config.toml
n_layer = 12
d_model = 192
n_head = 6
n_kv_head = 6
head_dim = 64
d_mlp = 768
vocab_size = 776
activation = "gelu"
norm = "layernorm"
norm_place = "pre"
norm_eps = 1e-06
positions = "rope"
rope_base = 10000.0
rope_fraction = 0.25
qk_norm = false
attn_scale = 0.125
bias = "all"
tie_embeddings = false
parallel_block = false
init = "normal"
init_std_qkv = 0.0319
init_std_o = 0.0046
init_std_up = 0.0319
init_std_down = 0.00325
init_out_by_depth = true
optimizer = "muon_variant"
lr = 0.00496
lr_mult_o = 3.0
beta1 = 0.95
lr_head = 0.00319
grad_clip = 1.0
warmup_steps = 200
schedule = "cos"
final_lr_fraction = 0.0
batch_tokens = [8192, 16384, 24576]
seq_len = 384
doc_mask = true
z_loss = 0.0001
train_tokens = 228300000
steps = 15143
dataset = "wikipedia_en"
MLP neurons of a small language model. Each row is named by its layer, matrix (up: input weights) and neuron, and shows model dimensions 64-159. Each number is 200 + 30 x the weight over its row's rms, rounded and kept within 0 to 999.
After each neuron's rows, "fires on" lists the tokens most often at its 100 highest values on Wikipedia text that the model never trained on.

L4.up94,260,174,225,223,185,197,202,181,187,212,200,190,263,221,239,184,189,225,187,204,180,139,137,194,251,229,176,223,161,235,226,228,130,223,228,143,186,214,183,228,199,219,207,146,188,218,224,188,212,146,175,180,188,226,225,208,211,183,175,245,134,201,150,199,181,222,230,168,200,227,194,159,182,195,207,198,229,225,179,191,180,161,218,183,230,176,190,205,215,162,156,186,189,236,288,192
fires on: "r", "0", "o", "h", "2"

L6.up145,202,139,241,170,171,195,175,223,193,120,167,192,226,172,218,201,241,164,156,200,248,182,209,231,212,217,210,286,247,222,179,211,209,216,206,171,205,226,242,185,221,235,197,163,218,228,217,213,264,252,233,189,133,273,202,244,229,188,205,211,165,153,182,217,228,182,249,183,206,262,197,203,213,203,239,182,157,223,204,203,205,167,184,200,183,200,205,147,210,163,222,187,255,198,254,211
fires on: ".", "l", "s", "=", "e", "n"

L4.up646,156,188,199,200,234,209,195,213,226,181,196,183,202,245,239,234,167,166,159,237,192,181,145,196,220,211,257,189,213,233,174,223,139,233,174,183,200,173,194,160,216,168,210,229,187,235,167,193,180,212,211,301,218,209,189,165,171,233,158,213,248,206,207,174,176,232,186,198,197,170,194,196,205,204,161,164,219,210,253,179,188,200,192,248,163,196,214,197,194,183,205,179,253,214,191,214
fires on: "a", "d", "t", "i", "'", "u"

L6.up417,174,133,177,210,187,217,228,198,177,145,186,243,230,270,180,202,164,183,189,171,138,220,223,176,190,216,228,150,224,179,127,202,193,177,216,196,203,208,235,214,247,212,222,227,211,196,197,215,194,235,210,182,281,149,207,197,161,168,214,151,180,224,209,192,195,207,173,226,214,168,202,184,225,231,183,230,177,252,209,199,253,194,222,184,197,237,237,160,203,182,199,235,206,268,181,203
fires on: "t", "x", "g", "s", "m", "i"

L3.up31,169,154,186,213,206,192,189,225,179,180,177,242,203,169,187,195,205,237,174,196,199,234,192,228,160,210,236,214,176,182,161,187,206,212,237,283,195,214,182,211,218,228,202,227,178,219,218,243,189,140,190,176,237,216,202,184,190,215,186,175,234,211,231,181,196,214,167,201,165,201,209,208,176,171,220,223,192,212,184,262,213,182,213,203,215,259,202,217,260,242,260,245,239,269,143,181
fires on: "t", ".", "l", "s"

L8.up367,206,139,284,198,211,199,178,223,220,192,166,195,205,220,244,189,235,198,152,156,228,241,197,207,208,210,187,221,201,164,228,183,200,216,196,172,199,121,238,187,178,179,221,198,218,188,161,169,224,167,228,204,233,259,198,182,247,191,207,218,202,180,212,204,249,242,227,223,232,227,235,193,193,264,192,186,140,209,214,211,158,193,194,183,187,222,240,196,173,149,185,167,195,218,177,195
fires on: "e", "s", "c", "l", " "

L8.up605,195,180,204,180,227,189,175,248,214,182,214,217,226,191,164,202,181,165,147,184,199,188,192,210,188,183,193,203,223,197,175,169,195,162,162,181,228,217,226,197,198,192,190,209,212,201,209,165,186,254,235,195,224,203,164,187,183,227,215,155,222,171,250,175,132,195,190,168,229,172,191,192,226,221,144,244,234,215,216,200,167,270,189,212,193,152,211,187,164,269,184,175,274,208,215,233
fires on: "t", "p", "r", "w", "a"

L6.up457,226,140,206,214,156,231,169,192,210,183,233,198,258,189,220,194,177,226,210,160,175,213,196,256,173,163,178,211,179,221,214,200,197,180,171,220,162,269,251,197,194,145,99,189,201,207,253,164,204,238,204,137,152,203,169,185,229,255,212,155,177,197,224,174,142,200,205,170,230,207,189,196,173,235,205,163,174,227,226,215,218,251,264,204,185,165,173,186,213,175,182,178,230,219,221,184
fires on: "t", "l", "f", "n", "u", "r"

L8.up288,187,209,186,221,191,149,172,182,198,174,201,220,234,138,174,239,223,201,170,170,223,178,257,209,220,198,223,225,222,170,174,208,256,166,244,204,189,216,163,287,169,184,191,216,178,244,174,202,235,217,270,155,193,206,173,188,168,225,177,212,164,214,239,155,162,187,236,218,202,160,242,167,218,210,147,186,221,196,248,222,205,260,261,190,199,210,236,208,166,188,133,201,251,158,142,161
fires on: "e", "a", "n", "r"

L4.up440,221,226,200,200,223,200,211,210,174,193,195,244,193,206,211,175,238,148,231,221,223,173,240,223,188,207,220,158,133,188,210,210,140,197,298,208,214,136,211,195,154,226,207,160,188,207,143,255,184,201,212,180,234,249,212,237,160,216,226,170,214,190,191,161,207,227,165,165,199,189,250,179,195,201,214,254,198,234,234,184,182,215,188,139,150,180,216,202,219,221,189,247,239,171,239,194
fires on: "e", "m", "v", "n"

L6.up247,179,163,281,216,221,228,230,233,175,216,248,223,235,249,195,187,155,224,138,164,231,160,170,191,204,142,225,201,136,143,219,191,222,161,202,203,240,219,194,175,218,178,238,222,194,212,185,182,205,166,199,187,204,180,236,201,169,249,174,234,222,198,211,143,200,235,122,194,224,147,186,202,158,181,193,212,206,180,220,180,186,232,221,171,215,178,171,239,189,236,171,206,172,168,203,205
fires on: "o", "p", "w", "1", "r", "i"

L6.up447,181,223,274,169,175,198,250,216,198,186,158,207,239,192,216,182,188,229,180,139,195,221,175,223,210,263,171,160,214,168,217,185,234,212,200,224,219,158,178,254,214,234,193,195,194,201,213,160,217,172,133,160,239,234,178,174,179,230,231,229,188,286,202,244,167,194,205,222,221,179,220,197,218,173,186,211,246,221,194,242,193,206,219,213,182,190,121,222,254,253,203,249,201,202,145,182
fires on: "n", "f", "o", "l", "m", "t"

L4.up271,154,166,232,211,240,152,203,234,229,185,175,181,161,205,147,229,184,191,182,190,214,160,176,255,190,157,189,250,244,183,161,141,200,198,212,197,169,196,180,225,247,193,203,210,170,220,204,203,241,214,252,158,213,232,165,248,225,138,220,211,170,182,228,235,242,186,235,212,141,216,175,193,196,209,164,205,214,200,202,197,163,174,209,207,185,233,228,171,217,148,184,234,184,185,193,240
fires on: "y", ".", "l", "a"

L3.up495,232,176,245,198,180,187,194,253,196,195,250,194,207,185,202,208,212,184,200,212,199,216,221,148,272,193,160,217,215,203,175,173,248,209,196,176,275,185,245,210,178,121,146,202,210,198,186,181,164,249,210,191,178,219,257,226,187,206,213,165,183,178,250,180,226,222,227,204,203,161,221,219,258,210,193,218,211,204,209,230,193,230,168,183,208,227,197,165,232,184,263,195,253,230,213,197
fires on: "e", "r", "t", "u"

L8.up722,175,217,200,209,195,220,183,151,200,196,190,211,223,167,199,186,235,231,215,218,193,220,180,167,195,155,159,263,253,194,159,144,204,223,218,252,176,225,199,215,220,197,201,213,219,157,253,192,238,217,189,160,138,203,212,244,203,194,155,182,162,217,159,173,135,202,241,206,180,248,203,186,227,204,238,219,187,211,273,186,249,181,173,181,180,165,220,188,200,160,182,170,215,174,208,175
fires on: "l", "t", "s", "n"

L6.up350,221,217,241,234,162,198,151,247,202,183,227,169,232,189,235,183,230,174,257,143,238,152,254,246,208,204,197,184,145,233,198,263,146,225,202,159,221,180,207,208,187,229,259,167,176,186,172,154,164,157,254,206,223,191,144,228,189,190,178,188,195,201,175,238,191,210,142,205,183,192,193,186,215,148,141,267,203,179,257,265,165,227,185,210,188,190,228,177,206,218,190,223,209,226,205,177
fires on: "s", "n", "e", "c", "d", "a"

L2.up420,221,169,204,228,212,267,210,196,158,176,202,220,205,193,210,203,178,210,175,197,231,185,167,205,252,159,238,209,225,202,177,143,209,137,199,230,148,228,215,185,201,186,165,210,180,221,173,214,187,206,217,241,273,158,231,223,189,245,225,214,256,186,187,177,168,216,179,177,186,116,223,211,219,218,204,198,133,165,213,113,196,213,181,239,203,179,188,253,211,166,162,255,186,223,190,200
fires on: "u", "i", "o", "n"

L6.up425,215,187,143,220,205,186,235,241,186,247,147,236,238,173,209,191,204,157,225,239,174,234,202,195,199,223,205,189,193,164,232,193,202,235,216,233,225,148,213,168,198,190,237,168,230,192,178,207,213,164,207,150,259,247,224,208,211,212,209,205,203,163,197,166,148,156,156,205,160,181,207,227,167,201,165,216,207,184,152,205,155,226,201,148,165,150,218,179,242,223,211,191,250,219,223,193
fires on: "i", "r", "e", "n", "s", "m"

L4.up130,246,158,279,189,189,206,260,209,189,188,123,262,163,170,229,198,217,206,216,177,193,218,227,238,205,226,158,197,142,187,210,227,145,217,184,161,193,219,231,146,178,185,180,181,209,215,205,199,212,263,228,219,190,241,236,199,152,223,211,111,162,205,208,181,217,224,210,156,197,205,251,202,205,180,217,190,192,213,168,189,240,183,193,152,166,192,213,209,210,153,198,165,190,181,202,190
fires on: ".", "u", "i", "v", "m"

L4.up420,261,212,203,240,139,176,231,240,177,143,208,223,228,173,151,215,238,182,120,151,165,161,215,287,219,158,197,195,174,156,231,187,179,201,158,203,169,261,224,209,236,193,231,181,239,183,238,242,196,225,226,217,169,209,194,209,166,182,205,187,174,189,185,234,196,196,212,159,202,185,269,223,224,217,178,205,184,216,190,216,230,192,227,227,141,262,230,167,212,150,177,212,238,216,218,235
fires on: "s", "."

L3.up588,224,248,262,211,183,220,202,196,199,242,225,170,208,175,215,205,180,193,216,164,169,180,214,222,260,221,212,207,271,231,216,278,145,165,181,187,200,199,174,170,223,214,195,148,192,200,229,212,273,170,199,168,230,253,211,194,175,163,190,192,174,213,207,206,98,213,194,152,206,205,165,196,259,200,157,190,238,223,257,203,220,173,231,245,210,201,212,198,217,195,177,209,198,173,193,207
fires on: "0", "%", "1", "7", "2"

L8.up672,186,195,169,199,212,230,193,207,211,181,218,211,255,151,191,250,221,222,153,121,223,226,160,212,138,177,184,228,207,183,167,222,236,188,188,165,188,194,197,208,185,222,156,194,207,196,111,172,202,201,203,182,194,215,193,226,205,206,194,134,250,217,211,175,133,174,145,164,209,167,188,206,177,242,177,156,186,254,208,201,203,189,187,198,154,197,157,233,211,159,239,166,269,241,171,203
fires on: "o", "u", "t", "r", "a"

L3.up221,210,204,178,215,152,198,223,230,181,201,202,238,215,224,189,157,213,157,193,235,227,209,238,172,178,258,146,200,170,180,224,169,194,206,198,201,244,188,221,167,178,195,225,232,138,219,189,211,227,171,187,233,182,214,156,232,180,224,236,210,195,208,169,214,181,165,204,206,240,206,177,204,178,173,198,246,135,212,181,206,227,226,221,170,193,214,172,157,142,175,241,212,265,145,211,224
fires on: "t", "b", "+", "T", "/"

L4.up164,190,209,225,181,177,213,217,205,235,186,162,211,158,224,185,208,186,199,202,216,247,195,232,204,207,231,249,203,235,203,169,207,213,200,240,217,148,186,222,184,268,243,209,210,195,288,206,208,208,200,216,196,171,182,184,235,154,216,229,198,201,109,157,193,250,222,185,193,225,224,202,171,155,208,187,121,183,209,237,174,135,187,168,189,181,172,197,222,214,136,201,176,235,224,252,143
fires on: "s", "S", "n", "u"

L3.up286,251,191,233,259,171,179,220,207,211,187,241,264,202,220,191,143,217,180,232,232,219,175,190,197,188,222,188,176,214,178,159,182,171,187,218,177,268,174,185,149,201,202,204,249,222,160,198,183,179,215,238,165,172,197,170,202,156,248,189,258,197,192,184,198,191,131,248,215,100,233,216,205,173,187,160,242,156,150,211,196,212,169,207,139,230,209,193,222,180,191,190,219,188,162,193,213
fires on: "m", "t", "s"

L4.up762,165,197,210,186,208,188,165,205,205,167,235,223,179,150,217,231,166,282,177,223,234,174,149,210,178,180,174,183,145,205,214,204,216,153,196,248,166,180,113,248,169,223,186,233,261,217,261,194,145,215,199,208,219,181,157,200,185,199,161,177,184,198,199,185,186,184,237,192,165,218,214,195,215,220,202,235,179,229,173,294,181,239,199,183,164,229,244,174,208,230,198,244,177,194,206,226
fires on: "t", "l"

L3.up473,217,206,153,220,202,171,225,190,208,143,213,178,229,244,175,184,150,189,126,225,216,204,196,237,207,176,205,180,248,192,149,171,253,221,189,210,217,178,203,206,184,172,188,212,210,188,202,200,169,238,193,225,151,168,179,173,174,276,207,230,205,153,205,246,198,210,198,131,185,200,206,195,183,126,149,246,160,218,175,187,198,161,235,184,246,218,223,197,181,169,196,191,200,185,178,242
fires on: "r", "g", "l", "e", ".", "t"

L3.up50,238,212,183,124,233,200,178,179,209,205,204,176,168,172,243,203,257,213,203,235,191,194,217,228,182,197,219,158,164,273,222,149,162,200,243,195,202,206,224,194,174,234,238,172,215,203,187,167,186,210,211,161,256,219,177,242,196,205,203,212,161,181,202,181,205,206,212,206,235,201,199,200,206,215,203,202,163,175,185,155,222,251,178,186,142,183,170,206,181,183,219,222,169,186,210,244
fires on: "e", "r", "n"